config = dict(
    n_layer=16,
    activation='swiglu',
    norm_place='pre',
    init='normal',
    init_std_up=0.0478,
    lr=0.00175,
    decay_fraction=0.885,
    decay_shape='linear',
)
MLP neurons of a small language model. Each row is named by its layer, matrix (gate and up: input weights) and neuron, and shows model dimensions 0-191. Each number is 500 + 50 x the weight over its row's rms, rounded and kept within 0 to 999. Numbers have three digits each. A neuron's up and down rows have the sign that makes its largest values positive.
After each neuron's rows, "fires on" lists the tokens most often at its 100 highest values on Wikipedia text that the model never trained on.

L2.gate382:513487525613496442528499422468454518504450523458534579548426496450509486493608465537481484431490489542493534543521512389467445460511505518522436538584515533451450448556452498525403474508407572497466459520400463479534462504486427527522516453513638647423519550517431471437465526495548573476514422512546551471488568535573528566576515479493481490523522550488442519425445525502532529578399514525430505487410535484446439451468450508479428556582470531427490455712588520551479500514532499432437533491533534497504470574546518537475530465493519496600451506526451499500570495467541417457
L2.up382:474519560614524461507464447474406501476499480502386560566406576458587469569581473475487485466457503528501537553437474439513497525490567530466501478539581490442464463516579406495477519496373444459481507500566444525483449548515478548531576491517653614454476487463503482425479383525532518494483446442531461528502597539564553518596535485496497552500517530511383541457462430543481521505497429544445458589407500497495454536422467499545421540501384577443525531549494515550488546486505523532510535455544495507581493494626524540488472526553521554536480534578399471488542609492518475476
fires on: " win", " run", " Win", " play", " won", " race"

L2.gate44:534456501498574507626559481464578482494549453528554397517486475385563473513520441515550417439534554513431518608401566512444554525574510459468448416460513493510433607447441563520501524547506419471528606401548544539472489479513484458498431439488476563522514494521519493521486544541474569584522533610442542504402500455522509522437512531465558430534445388529422452578480428436525385483471546531523568504502532457500534518506384432546537480467483536466485490493477579519505516495520524492472498517541416507425583493463501399418466475464504630551469533527539545523506514545435507522
L2.up44:540453527483571442606505470448559569513562506520555413491486432400533524523516386543511428445514485502460546578437518507499553515525531493457480384473501442534495536484425517592497499547531520543472573496507536511471467431503460506498448443532527546432457431597478509517455550507431599660530465594439538464429514472481624530494501523516508473554473419503487431508555411456581467505485533513530544492508580437485593499436378489565540500481415562548537472547459563571469499519541535514444445513567471527462525518449507372495477499469548595523450475501586541512507482608460497547
fires on: "ab", " Ab", " Am"

L9.gate180:575497482581586532511584450478546468490487592512479539538460486554430538553491534460569509593519486439544557542567544455545428509504578662567548536543470504378530490436448489491520469566469451586572491491562496524481541465456514416548478491505433383436438492446531475519463449433405500500553541525486458621535554570484512528477452512502423542488476539483443497421486584450436575363489470433548501483493536485542467482559551502383533510455481453346438486492472502415548490516529422531495518515432509474517466504477477524500502527536500489431424501463477523540547561530448489585
L9.up180:467472436496522526529592505443501525534510376580509478484536401570477450553592459537598480505501540460466476474501571507562419444521482564537553521515474609534403529392554561388511566440422517456439528552526478516606507470488526451506417471497504506404573533503519542484462446629527443553530560422552546531499563482502479564457416416550545489569508496491474451489480549422624456506523464518510548502492505513527469527499523565496504450516425502505465531599582455529496585588521551476403440456473561441589502510467432523519492481436481538480469472532481466508449475431604506537
fires on: "ot", "on", "t", "T", "rom", ")"

L13.gate110:489490566509527501449541533502505541551457427551536503504467591550502570466465563485569437519524520408485517512490451586454427547581388546492549458562389573472497548589425507545563508508528548543429506517503477453469520550474418528429587479483546459466544503493539539529494429402438529554534461506535542453519414585451476551567543601534506449450545449460480533458628458568481422493455566421634635568436524488434496474462461516558484469448456542473486494615473481476516541449471551455498489435507528501554377511541491424505442531561512571465474523438503499501500531492445551495
L13.up110:472521544541494575580488412509600448435489632448451520596557530434504543632566503549466491573511574466511461508477491532496503495448462530516446517581568403488469467497475474566597480482529507437548447505485437553434529441450421530488506476489499462623541456473553386489618461547481501462444496490590467468505522577449569448526554561557467484447496505540545590552462475450457532412428463513545463461484442558492533474476478604439521449531475553496628511525462482489546466506478430435476448427492483435479611485529507482541497577486465517634506467463472458530519455509535524486
fires on: "or", "er", "log", "n", "en"

L3.gate371:567544512562491525515527460439409467464535542516404459496458453546600495440550387459478498485514510569543629502494497443519514437493471537487564464537506504465484531474476533431501487550580467492482556503461489566564569584460540569608547535550485448509482514477580467543523499581570533400442470464464461527526441428446595503425429499501561405495523464537483482476430560551536460578524438437489534559569478557460544451540562440529496484519466494441413541533545480481493541356462418476600506487494510396508483508576454453508511474412449400556461510379534543518548567543463534502
L3.up371:500559592554495480437459467506458515507517453549455442512451526457577486487471467419425509425493475507561588488498484349583453432489546549468533447460429546483440501526476557412575492467593509522432462576533483542517519517454449493648458547512521415429516534462528499539498574503476553443525421564525560577541483488348529456494509469471552402526494564498511471527450421590594528481537460421570505556627526565570493457519580518530508609475481563526454539515581469477533464433515460459512519502447518445481506465539433512473445482433538477580501522408525515490523499554556483470
fires on: "L", ";", " or", "Career", "N"

L9.gate86:542468503556523429573541473490614539526502444515508479519489533522484410563418426452478564488479503476460414559414507435583469495548551427487477540503394492553540559511464438490496477502446492455553570445539495426539417519486451561501585474533426508467524601540526528480480440593452479549534455537532547511527460415429475426488531431430560464527507572531520555567497631490543424434500511472516533485431532532511543547426545557488419504492407449525436508543480536569480486494550547457472510542560566548503447583429475429432473466489422663373530437498520556530465484468503513485
L9.up86:496488456489500546551540555498519380604579521541583539454553471476479574481516452604505455496519542522477494584516513534501553473492489435440377485534466494551554485553510445471449496549501547548513514451483531453454632489574447503436489530524460478516460560370479441486494476454499461620487595544478501408494471535567550505455423446474459517570444474467522468498522497489512542482446476552500479492626437502463604458447551531437492496575473411495532594507456525489522544540420487480379444498427557513422512498593526531409371500485484563446493495501481515592587492597479474517
fires on: "o", "in", " Ab"

L7.gate142:520475439472519564452516508518473520462486510553501503441487452478495438495504482540446465452490570505629558511567524481600467603498544526533520460452405543566455506453544481539506497565572449476540468441526508452523621523504481507492471592531468367498523517474511459493561523547568500307450475400529415592470479485456467498428508455481555467487427487463515543522490454576569520346517478371479594565514499493560538471509461600478540496496500551532543546436555446517517525486526512419548540411472479352518533513557480562522523505446506523509529513490550431498518522538517428577
L7.up142:572502526473509492478447398529513512456462435548501494544464504394466324392475426488516427469436494548538548536529565500531447576529549507473401500443388575482505465454488515418525464511506437484451499517521467515417548541591433504528575571629551509600504578486596479499497533586522537448506483441486498494541503544521568518453429472430552405507537490506541498588504480610535525514461509498478545522494551479530519382460515454537508585542411502452448491508443434508476493437444550408479545400488462479575561519557528483558449456513553554472555488575516488481432536512511475465
fires on: ",", " (", ";"

L12.gate11:482415460528493427518500511490478497517481568471541521469422459401558502481482450507397557524493453423420570505528545487509495578448457545496476413519525554491572440475447452526507476563518537563569595434430502612557526508428494509468507501516555463486511521508490575482551527498499477449505490538355443564412494523412477492368508480464496603560455504477571506504535488517506596577517591484470519384481480519420470542515589455587554434527521436543443512477503491355464494483585588509418477503411550554564472442454474500496521554546549482540476486433517460502498507477531432608
L12.up11:532434529468484455427536516548565509416497580511535470427461569589433550532526495543539556505469540428511513508488470487530482535430541489513591456496541527485526483467577468487466455493532496544555462461550498463421514473457545509487507426305481507582544563506556505555473526553503419559508511575521402457518554577481384465515544509579539489543597488539472493521482426549479489589465549534573468360516402498480439581486494495453447575478528439543498382431542542497541481572473484548445485471441519536537483503458452567472525584514500508485515611500523538392578401478527447549
fires on: ".", "u", "ed", "i", "cu"

L6.gate194:500533514581613462515473450496502513397439519497401491462535461480498483548662492482503409489475507556477574484439418553450514587492538636503618467520546535490509501473477559548449554486544474510446465474526426442431499482544554578505559542464465481459463477514612533381461465526427552414460496486512446544539520463451497497550479496476487504516471523442472513549458409616543470462509477553463531495591543554579598484515452429536569443439482483516474468508509475454414518446467506532503488527498523507448495625456500578527542535535511494389618480571472474513561462577496476581
L6.up194:492495453533541522481427510607500460529412574501530493536425455456469490529475423515547499532506428491528491531457545457556506456513483425471505564499533569487543524528552519515521489474604548454513393536429485455571413579470468457453526470422462457524480493465545606442554509547510522537537528570543421492502487331433607560500483477470582442460544567492462446510505532559472470500459533513560481511485435515506492623441540521551498470500563530506454474570372541480584467547541427498446436542466588431476614477537450584494645581489467535488609473496481516549544490496448527530
fires on: "l", "al", "ite", "ment", "od"

L2.gate303:506473511532500448444537489550488500434495509498447477474407458605490501499523559511441427567546499468484547467507504510501478498526487559488578498580518458603564398359507522534488557505456443413497474593512438485538544483424376566577490535542470441555421470462639583476523477523551512460474482522487514410530467542504536479483456578394457464562526514510530505441420526423511532592436583440442469551527536464464381463462467446530500657493577519483538534503500489481479502507617535442575585554493513515528419419478466568483541535581537474500511518514532437545455533523514502498
L2.up303:484536438465523436496481487504484437467494527529479466435458375515582554488507516529391454567462447466538523489538514530514375471503438468538498472503504450582503580420534467511435506507441411432470481573562419538485538471465498519463520585593496509451634438491534476556553466575442464460496502465440441579529436529465534506425501658476569414508594535522545463590442579503502433514443460502457511513497587430528436448526548473544509598472494557585511549523523485459535513546521427449544509569455521540560517516459468541453559502528480526525493508478583387618518560465496465438
fires on: "vol", " Mar", " El", " Frank", " Jan", " date"

L2.gate178:538468452495491380553577468398461451440478516406509516455460568519396477457524511324534562463468494532516551434459551480454455566478491461469578482501511482540541432478427471554438493493428560481445522592548532433436489559538548567448455570485550546537503532507509461435454451584472473456435434467587523574553443560518520488481535475485415502597476548455426495550525586462539529502469455448550621545504462595417443520421574558488476472535511531497567476540488512538418462473463481574507524518568458447507502569588416551546522486541438536504498460454516506517470431528564453538
L2.up178:474525496477586520521528391436527464531531540514497511533465521536437628529479491508547547534528514500469543476439504501494422510518514490543470564574453545544513489500474499494523654469503457405575508550445573386506516491500565504472561530536498395482469517477524573516542513502512425460470407553538457427509515521531465580504576531466445537515471517426453430523491566488449476456431581531516632459564563584524548435418522578443435527492530493509452416401466527534447415505477464478468528435613432508489589546465514564525533506435480420406557594521504554547429485579468583524
fires on: "\n", " company", "==", " Party", "==="

L2.gate186:479469566589525533542583464458413456442508477420488572632587480503436519433480540510472599513587503475487553512550529435584502563503461480523464533479415462512343517481468463498489484477472551473469470423519511546517599588489477478499366547439584476488509531557566458583399464560502489420394522554491489523506512508539555546619490555502508477532476474435524454458469444482437368551538429395477510554479517514450501458511527474520531456474478466399513567467511536468438574458481505448485483433562427507538536559461507508559501506551552557573509509453457519400456525526510529481
L2.up186:451573512567462448532442499506462514444526426518515553466506643546438518522643423501473490475526485497487525430499448498536482462394604518486429490558466499460478537584463518516563549364437529498527541365510547507477499516392568450491479432600533493414503499543521563452459522548460432542463532569484453442526517516480535557568403521554585551415383501406495455462473504560566509503482430450520516578491504458503513494494507427588520528455447435506493538495479529472519577579544517545533521423489489583440526488474482567421419521476511616490521519454526546482471513496458565468
fires on: " business", " football", " research", " political", " water", " professional"

L3.gate321:527441529476536477433524520445519475464512530504521458541420586444522479507549479466481571480436525474607484547519572511524493466435501581532524594496440439505611548510443471506470522523519571474475455568439490481499529474534672506549467498574494395523382371594532392487417485510573493455486404499541476565485443430497499572491464569513524559426470582400475479584425484530469495504490481552588593499456546537545508519519510444479442543453499491478474565509549437553450520466524578459499478451458547485465481492463552564486404511528474573450459525492436582488507408559454423544
L3.up321:470526492436565468509523518435511585494516405563508493517474409471480414496521559493551561490542499471475488544528473466437406535530454507509483550511451443525469562515499457402429569513482454336465419533451531545509519468538569575532403512552592537475457485535502451495477509473505479537468528574453454511490469466452587556505472474421404463420574491490474488575550469513526499493499508479531530597523581433496513453591611513464502490402531401522404523532467490516526568505553471482389527431511528403435568642532520586552546519519511570515477441584508478421578445550493492509
fires on: " po", "po"

L2.gate33:508559396541399501488524409516523504562502457497555473502389515483464479441523516460423469462505417540481585538500472521477518548458442449486515623562454491457387599500467544570514547536496614430545454504462546510484581511541470641443457464535501578513573553511548548561538529530527592552552450561586495521475527422462627549471456486527511532448513466538418575465474413520419512544471448463501522514519500472500438565515457482515530536522472501443499498545471484631501511495466484534455553493453588605507425495484594553518444443530645528518478530471508472507501488423512445504
L2.up33:461561432578566509431451508388453457503560380489457511507480547459547469506536504431460506537470557514470458416503537422511447414427496516464578543523524490499418397547503494469520468569428564469485514499549441614503487579476574489552454504450557440428472465589557567490381480498538557434427491452506468573523475507531518523481531507585563651464499572547581581506480478499530511469540456580480448503428527546531450516471439569527500508594456481476466453578591529491600546560484629440549520468510495505518442469583496457480495459510528487474508542447496460510554544448516585522
fires on: " Car", " win", " Win", " Mont", " race"

L12.gate78:539509547480547486497468477517463521423545526458527509469544494537482595507528402463445492576395482460546464570524562504437485527537516490518396656469508414478480480513521494510454535610420440598493465567498495499527591454495477472536570555540528443455473495471528459476519517502480484550554508479557518569460512500554473502493542552439550434479469472585407540443450463511608489525490467569439480600468398453548485456527470421489462428377411429482456539492619453553516494483472563435505580485496480389616495533564554436510486459556460560514485452537500551521439442599515465533
L12.up78:471516481539475474505520514504427528499491414510602552409545359422549530423471502529552561605571497444477421553412476527457420420503445511519510532557470522523466462614497393433520518598481538448469359512483569561468481551489486427495564483445555553507507469493520479558485520569531489537497449423478447562521432550512482397523493486439615535516592539549540505498617449496571504628522479548446544526481467544457515491534466520490479442414527554457517507508471476573441498473467451511481479492457543395497522556472475579507471583577489444512426446478542468511463445480551496449
fires on: "ro", "o", "ti", "po", "e"

L6.gate180:563429522486541498519488401401553479529460549559415494468433462529444502552462508493423441488467516549487504503510499532550454474442529494498461479473477510471539505471489551506465456525536483578543469492532472417403511550502532585525513473549559407639471448499521533504537460493468484509539462443561436552488380567481504530502523478431668429561511558476552497475444411537604538517485455482389589504522492593515523506542513630525461513535466451524498474525513503530595512369554551570460473406426475414518549518499519533485536470561478612489545486439579491459516554606542481556
L6.up180:570471531534518519509449485415548536533556484540448554499412578369452415512500569494464541474468502562487442450467532510600456473393510506452442505470494532559472505563451459450536470520565528530459417470545475537446523566469509475497524512523593535600524512536546558635536500501540413444478516445537472496487456509514507452464489520479612459552518480418552522482458476554534535492463425383409531500483457518438471464507558535477532545571458466486562487479407373464586474395456539537523567446402433477541499492479523512409536468469486509530553527459531493356479592590556514466
fires on: ";", "\"", ":", " (19", "20", "dependent"

L10.gate288:357534503526483549472594518426497430531519467503344464477448452494458410515536513519463372483502479561461497485448535568580537589407540547496575546553463605482486415458535468525472475486548461458599513442487483571516492593499537515480456528510621490586468510455487477532504453446504432498429454475485384546486482488489535405543501478553501407562542518488599527526511383515522489523547453425501536418504463475527506486464501451518525484472451472502529492526421524456498487468545508475540545419403430413555560562583517545488535470534513556508517465493472507407621537462462496558
L10.up288:442460504478508472466542474448444562486398471602474564522426481467513491486537498415421492467507452598568560404503485544443483654563493490553530509489511527539448480528468526512527429452538512602470382542458480434447582535535495571480464494591512506517478547518528497474517526542525472464488570509521527500529550374445468558507521449472480431476535512467466449560434538494539478436487488589464477497476443480552561527506519555458438431472532539459522519382452440555466461388532454562535519401566544526455483597516461465502504471502559509478544515688577519562457526475619474483
fires on: " (", "'", "the", "is"

L6.gate260:505531494495545492512508513519549442508475512562528428481455457452515493455533514410457496479458524520552537636549525516500539493566492483588445481437472409501605571437537463444496498418452430504520595583476513494489522476523438462500474581577554556558423506493449406502493493553511613522502446486630471552456540373540539449391358499472452482509407558541504482516442486516493509461481442479501558617516581545541501457506554430473460527516572535547483509460485429443497497487594541522462537517527437512571627425470556527458533473481585464476457454493412493467460448492559422536
L6.up260:537560479490470512467483545423482463545610515502479462503519458440529489575551520475590493466513470478613491533494480555495499468505415542523457496437545446442613581511557497505428506473557408475398470506433492527447501441538432453536516491498423547522455502562464434473524500592525559429490565437544411502554579514510539470408478502493380443486479586510371548541490546528589566432516435445519540471499545528515611477499537580354478475424504444517452512554420525552562496464507582535540585442429389491546505434444524484501498520523535466500481477542448430429461494482476433503
fires on: " po", " Po"

L2.gate96:478540422527595510368519473424460487440515506524434426468572505515573499495505503469487487520495444455502488511493394492511441573499541487509485569524539524568497508373457525528451533588434510452445444535652471456494486515537540540459536470505505565396502372495601474528488467603433537530453426548538531488422515502482521533518484557540533442550513519506539533372456452502487514511571405507529485511356477477518448497505417468461468581495533542550561475509494466454519600519495510449615419525461480573503404463551479465495519504620511526621476487477557510466492554526512455469
L2.up96:437517383498657530421499472466450542467520465495403441494489411506586508495527532487457453526451527411497468449514491523483495540505543485524464578540452583575578432467355585527344419586426559498487523534562499482461536521559447526473515460514498496459559424448536475462511420527463547495491422535529536496451540532484398556485492603495465454536501469502495483439387497484500459546482483560456469425460551482568450507483520438474497574603492595526520404513491426467488578502497526450589480540548484555482472444549501456500540461519509531546460547520549503519558538580449590488
fires on: " Mar", " Char"

L4.gate358:557522350489502496469493465531553496553520526519557563543447418577530459521554529490502480540485499499692489498430486500454517545538514462590437520464580546427588518523540475666463533502492429424465493585550546461502502408452443544501522514475496520462447380550555464510522516420565469602459511496449537436558484542438491455517520489454511440482478478526450503481582497483548487441427509517475466507386504516449485571497539578454399447492583472488563479446479534468531476605410492521438507467575505503584486580476535533548505555477551461498532419560475429498567521501534482444
L4.up358:554482460498485582466513407482539487481521527456482541524436477516492474446494447520552528527520607470481471488461521535542420499503469603481557441511471474549395519547458493499514509434517467535465570665482483482454492465499515492537551601530439510611519599452469448521533520394438544550560441481521472528493532615468557464507478482533552486555500508491503466580472391515425657475480528463494559511529506569465591380505511554430518475515487530567521395511532515423536504388425445556467542463497433445473551455547497493438532433483572480433452425383535547465513513447456508454
fires on: " |", "r", "re"

L3.gate301:542505427460504488390606493416408516563577472514476444427430525499534521493480552509390422484592503398556575507538502479484428510490578453481511558557499550454598528497521503575521506507458498425603493577520457434480501490525570468390488542491526416448495470425454516476483525540559503476429507544505498471434555491476515528499564624517540449533529437515544485488420432488484577498521485481536442509450425530463449408437555493568444537544512506463456492472473392496445586525563480482577587547534432574382492501606448548467509512534498537536550403473507516467466484533447575468
L3.up301:512503488481491476375540460410442559584552524519447442450547492474497520502462549544432391508525503426502564528467477419486429489442614505487478546575494565446502549430505514558539458541440512418501501577562474431432495516470559503400450475496539419497447509486504522469514595556477560448495511602526439499461570508448531471553529628478467450519565434450510517442429514462500574520513483514578448472478483552521417394438590577526397557541475542489514478427442336527526516548529544494580536496595514494488469541592422505527541449551511538440528485469519557463488504475459497466
fires on: " Mar", " Christ"

L9.gate177:533506496436426436508531570513508497597436529612514518536456447496436508519483523469437502492466561524464557551532480566445505517514487550502513510542455415473548463487472463499462516476594535517470539435584493529423529645536436473371578522494495461545502519567496456533527346480570488506545463577445485511443488503568486526528516593425481437470502451543586557535462587523416537524439558468433580550521487410426475518425455398500458427516503579546516476414521517515475580531527469480490566506565495493479478597465459586480436459525545563490460468515513589372431437512466488501
L9.up177:467535532551545480490522466515456484488471531446486504598446551564525552495452512504417509584507514424568538553491608456544510422564491529582451512517489489484556468551453389570469408516590425596601507499468491425413479564439500493491536524416536501491486468451454449599534391492535488484551542506518532544532458495541553512521422474616532419370567510546463440483434508506510528444532478511501573571413464469502518522495460516446557507479431598451588393480513543431472499579504460499467432546501536494501597534505455505517484462524583446572552473602513485459573602530474508477
fires on: "or", "fer", "f", "ur", "en"

L9.gate172:457481518478457533538534491448696420425465471495558546474505495443487431479543502506517508462485405568583588551498527538460540561523444509506492517400505455532604484459446440420525451461577395388493498530511561466416543516444461494513514573568486527425423434542510464505607458478527565493594480382480551431470513520445508463520505479472537536518602477558472540459497570497503601500496468511513476447544496657538532433528577585521441515487437437483467501381453430466522529498457512484420511513510550534521503486543478490527449547550455524541544463544514513485573463453450489457
L9.up172:585493402551456513545567497465530514490503496520577493540425471358460582490545537473481510371469412441517480477372533471448554477500574527483460451441494532440457515551522539460539481583413507529422524503538451464448478459477482473465554487566464524454502502541494535501431522420525547540589475502530510507515479538566508447450612475421459426458483586533534450500415538505509508505536565518557457528499501495546409567552533536509466440490462478525414471528573585494609524507503555511490539509512502492592426541422612521427453435525438552405452372466526508540512488496410577568
fires on: "d", "n", "w", "b"

L10.gate249:434487511511468481486548483489564468545452573440559467533525426497483535481503379410499422487562513538450662445534495455489447620483421450482567504554466515424529555493433492498569563469489447465579500488529483468516510469527478486432459500410534524559388515491532459517610469537514505519591554539509502512517537465530479484510487501600459443483473567512556440565548550493402515462438477443482443461537580494571631433431487466564459521449568526482520475525569459470494471554450533494465535404643474419491595540468420502549499476557508527521470420529531513460548492477419589463
L10.up249:528489525570506443507421473506457549449495533614549487509473511471510619549502595488556490445545537476489523481495473507556495483626427480532419563506463512526460509444495413475527447555426514499456416467542526518463501373462567540544518495444513585543463456620572417521479446445546509562592492528499550528498388502493519366486608529451497495547545588387476435444511514504442484499498480489522566523541411498564390464481485509475533580429435531567490444562542460496599505442590481431477513502513500462586480435484516501450568483498546518546495500509519598507534496402438523522
fires on: "b", "e", "em", "m", "n", "ma"

L6.gate271:518531516549484488481518427567388360418531531587518381529417594488511479472505482458556457337469439481506510547538479533552446565494564498507519471451448544544508489556572481526536529519534421529618547569446570549473552516391381511524477482507515477505581528620460447452451470508467473571451514561475476466567505508464545484458558531442500496428524486551546429538500504475621507403473443458512487507494499544423512510472630533505562519580499425462506517514502425534537475476507521475468529539502484531576443488531472552440436481476516475547625461408484458526510504479569484519
L6.up271:525502532517464519478527597510433525499492494519602469521432560546536540635427487533482491506524442488607452517566491491483488465553532489499513468585415555552477552602456507485366570493534551415487539540564492456476422548404473475559508395500458524487522505602469400480574503493506409581427505497474488373491482518512450554503509495561467507495446496477417462480401538524464458553535500568510491429562499495426479442502518496470460523578557452530529376571477435507537501525464500430526479559436476623476491527498504526480443587503466478511522516646527454454577502475437441450
fires on: "ed", "A", " ", "."

L3.gate223:556474481382455574438478487432489424431556480490432537565453506456497582454405454413479532466560481451559522497507516461549534514579515498483564529522442496537413543385417531498515571429528568523558483504563607572483494455526487434465573446547511511457532450479510452595546605494511493511536510546496431529529431542544584500513410465401406529469532501533502529487545487576502563512529484466522460580427394432469488494551432517496571476460450506509557480537596489546470544488521451468542581528523515424469448479467412584519394502489508493477517422427453590584524557563472461462
L3.up223:617516505428465525451523500578593502367540516496528576526491460434570494490491463444509560476461532468550615478537504448574502499576462409492539516501385466519467494479490515485520528446485469479477530552467481518462496432575470458541544492428515452466602524390438376556514511479558522546508429536515461477438425510495542471530420483480455474496534494505461455444582526581579616487438476511483469541448484527408455433552500500504488494458470542481609600455603487454500496435607521447576540511554489421528511503515508568488409494422504500516554451528463605558509475586484402506
fires on: " Team", " County", " −", " is", " –", " +"

L9.gate181:506518486527497491491547448445503473508470578497620516469428458501425456447530419538549497502546454625477501503513450503498516526392613599536558553502488527460468470429436511470450470541531524505533538596484453511588570466416467536629509499582416447558432477483402497516506557486501521467520477514588494473443504526407479597482452476490440561507433583494516406512466493448474503532444537432454490565446458497598426473505515580570559531475450533469580500441518589448536520563549505453359559526522405415510481591499509556493577497491435476501510420488502514539508463549459507553
L9.up181:392506431464529500447469519472493390554502461542562606493524423519480452466540394463532531524467533490602569464533564472604443518500542625531605473543488533477508468481505477451450471532520495461544530482473545520473570548541515510399481310521525554535473498480444492469457476485492556494567541474469435492522500520415528558520515406472440478475516473503583411497448552371502515607505519553484488577502593373458525537501579536482549526616495556437524554523440413514461529591564497492505426570464525517479493473568574478541491475465506520550499475473551453430475544505490502502
fires on: ".", ")", "act", "a", "H", "ot"

L10.gate220:444531500559505437536537457440554499514454562410576437450481546549490485383485446481430484461530508470457559575484489509537513481575552532518492568509494565472556445514507401503473556513474484467559560533588486419549534444456497542558433458514524564510506576386441371428495460551454474556539417480449514582492405460533475564456449501451480481581409554507543450515487532556501361506528539530510519484448502504577518549559470489521482523516534532507474541428650500468455481491461536534427538574591554426538577535398548489554445494519551545511436435530547526460568537558407508494
L10.up220:479460584510525476498488499493465411585441442425411550519479431431562519420576465584499497474598508512524476629493515449592509539536528440483512383561518522483505467469456467453475504488491562538502460478476526536479446487511530495492446528596545517498524563508526467488455514562478497461489525596555419573429531448540611555561467476522439521547460509532492490546531608500447571548480446443312513476464519417523493485558581485527462536499516533471471484486560495505394456554473578373455428507463461468395539486531451510488449512523468374514489487492498483564485595572517572537
fires on: "e", "mi", "y", "in", " 2", "m"

L6.gate292:644528511486500466501512459512471476539440449493511516525464457480503512513602532559548608461422551472535491438492492480576504549530525609486469445526620490521430536529476502512528536604517469432488465608491521397440517468469460497473501477499455551489448507518599362448562484477567491576570452509322498534507494479394530467435477504482428444488604545478467520467463504503468430496529529508517426470439438524423545501496483492480490483483495478541503509490652494575498472532487501530504540511527441559616556471382462583504485529492525443466513408548523542485468530428436536593
L6.up292:484487518495481529380541538480519485451512493511481481496581466549510474407466608541489480479448556522575538492548474419570507447646545468448428517524516546520534484488514549426488503475529443483490418542480456438453511520558447538547513492442564517438499505553512486636555515526503615606471482563426477532482436494511554445486444575479572495510474526491402444457546304550492567513443447550430460489539502558547554411463467534447473595459507585500488511456554496467574522586490497552494399469478587508495512475463509509515533414441537494443575574485385515515541501458460493492
fires on: "\n", "re", "ide"

L4.gate337:474412529494467519524551498575513488366495614479542441476456458465470552473443517486473442458515540483571535588634432490551489563506541458465592542561506429568447502392530399524462510503549543486539516510585489508470436484535564513503478475529497393555457449447510455568416545502430553513480465529498474495497394467468541415447445472525505449531523565496468447583523499640473462476594498432502599535458426555389513429494608462479526532481496521519525517462535461515527544503532542508552533509472491496544503399559488553485401495538503561486390466476433596473456472424520479489
L4.up337:488526492541523545504512473524528542428515502561501509520482432463460486475556544503578444457495524548585473497540412539587526484586516567582536466605498436545465543463527516517534482483522501512517499515548473578506423496496599520533587531459513418492441460497533461578440570522593564510443491555500445542523486476458508408499425381473502469559494507360419545518467438536525532484631508409525444573347453524469464426504537409509550575500380488477544531546563471432517514449482532489607451498449480473552457415504483436437442482463509538437456482510438496502479503468580428414
fires on: " /", " =", " −", " +"

L9.gate101:458507496562544525475544435413553496474530401436398468527538497568475397406402489436521460636506517537509507542571499495477466519481499446483527529477514514502544506395509547544412433517516486427495489428501523517530443532571560515520519472477540541439554522533609468478493471537435438507481550466549517516523537489426515445467502566521591413459520537461494461410429407492553582526541433492548506552460589531459468447528542507506482532500467509508511456543464464596567617500574578462536477482412628544500464468551481501459516550534541586625455486531418550588456562481488409474
L9.up101:500435579519591508447560476458478483448576605486410453499453548490488485482518551493401508563475502395463492550532557510580438622537545517434428420479454576499582430460422537568417486602442507483545508521519446461464432465497445516560436457484477439507556532539510426455541510484484601572535484550588481571486517547437597505476411423560492496561537479508539509421489485527547464517489433559490493431537518564541578503531526594495500591518472515495450505591481560481480400494558538454562440526503456586468476497617448488513473577446408505431482497436512539492527497509510503452
fires on: " Mar", "mar"

L4.gate70:526511513381483507506535450498489493482425530522503497403499523520457503433453457449394524497568567545477505545432490573529507451506487599430577480492496528525515489516410460556381560469449460407406510496570531433413445476542599509510467622490498436472491529446495513493465585559473531578579518607423556466506496551477510495431473516547529476463454456556501400627542592437442419503481545513464567507453561488531486564470520536382500460501549547541515533504601471529412428429464506566453559497490506488488569485435449466512459389496538540453453507529529576566496524516534525514
L4.up70:429469491446588461506476509559501486526530480457541523507485488545525557492392484435498533515463515563501496536490576504395447479505503504494526513388524601557492547536558512432492626549529615462587510516492544449573487503412543503459422458476517450554457523536463526509486480517499507509512548494411536428417419498555488491470445515405496529480520490430546541463522587585486499403433404527480593370556457534446435493593548507435509549492437477426482581547497533483414494531406415556411520569470553590511539487534524523610566490540584442483519476487524506523495494467430571556
fires on: "\n"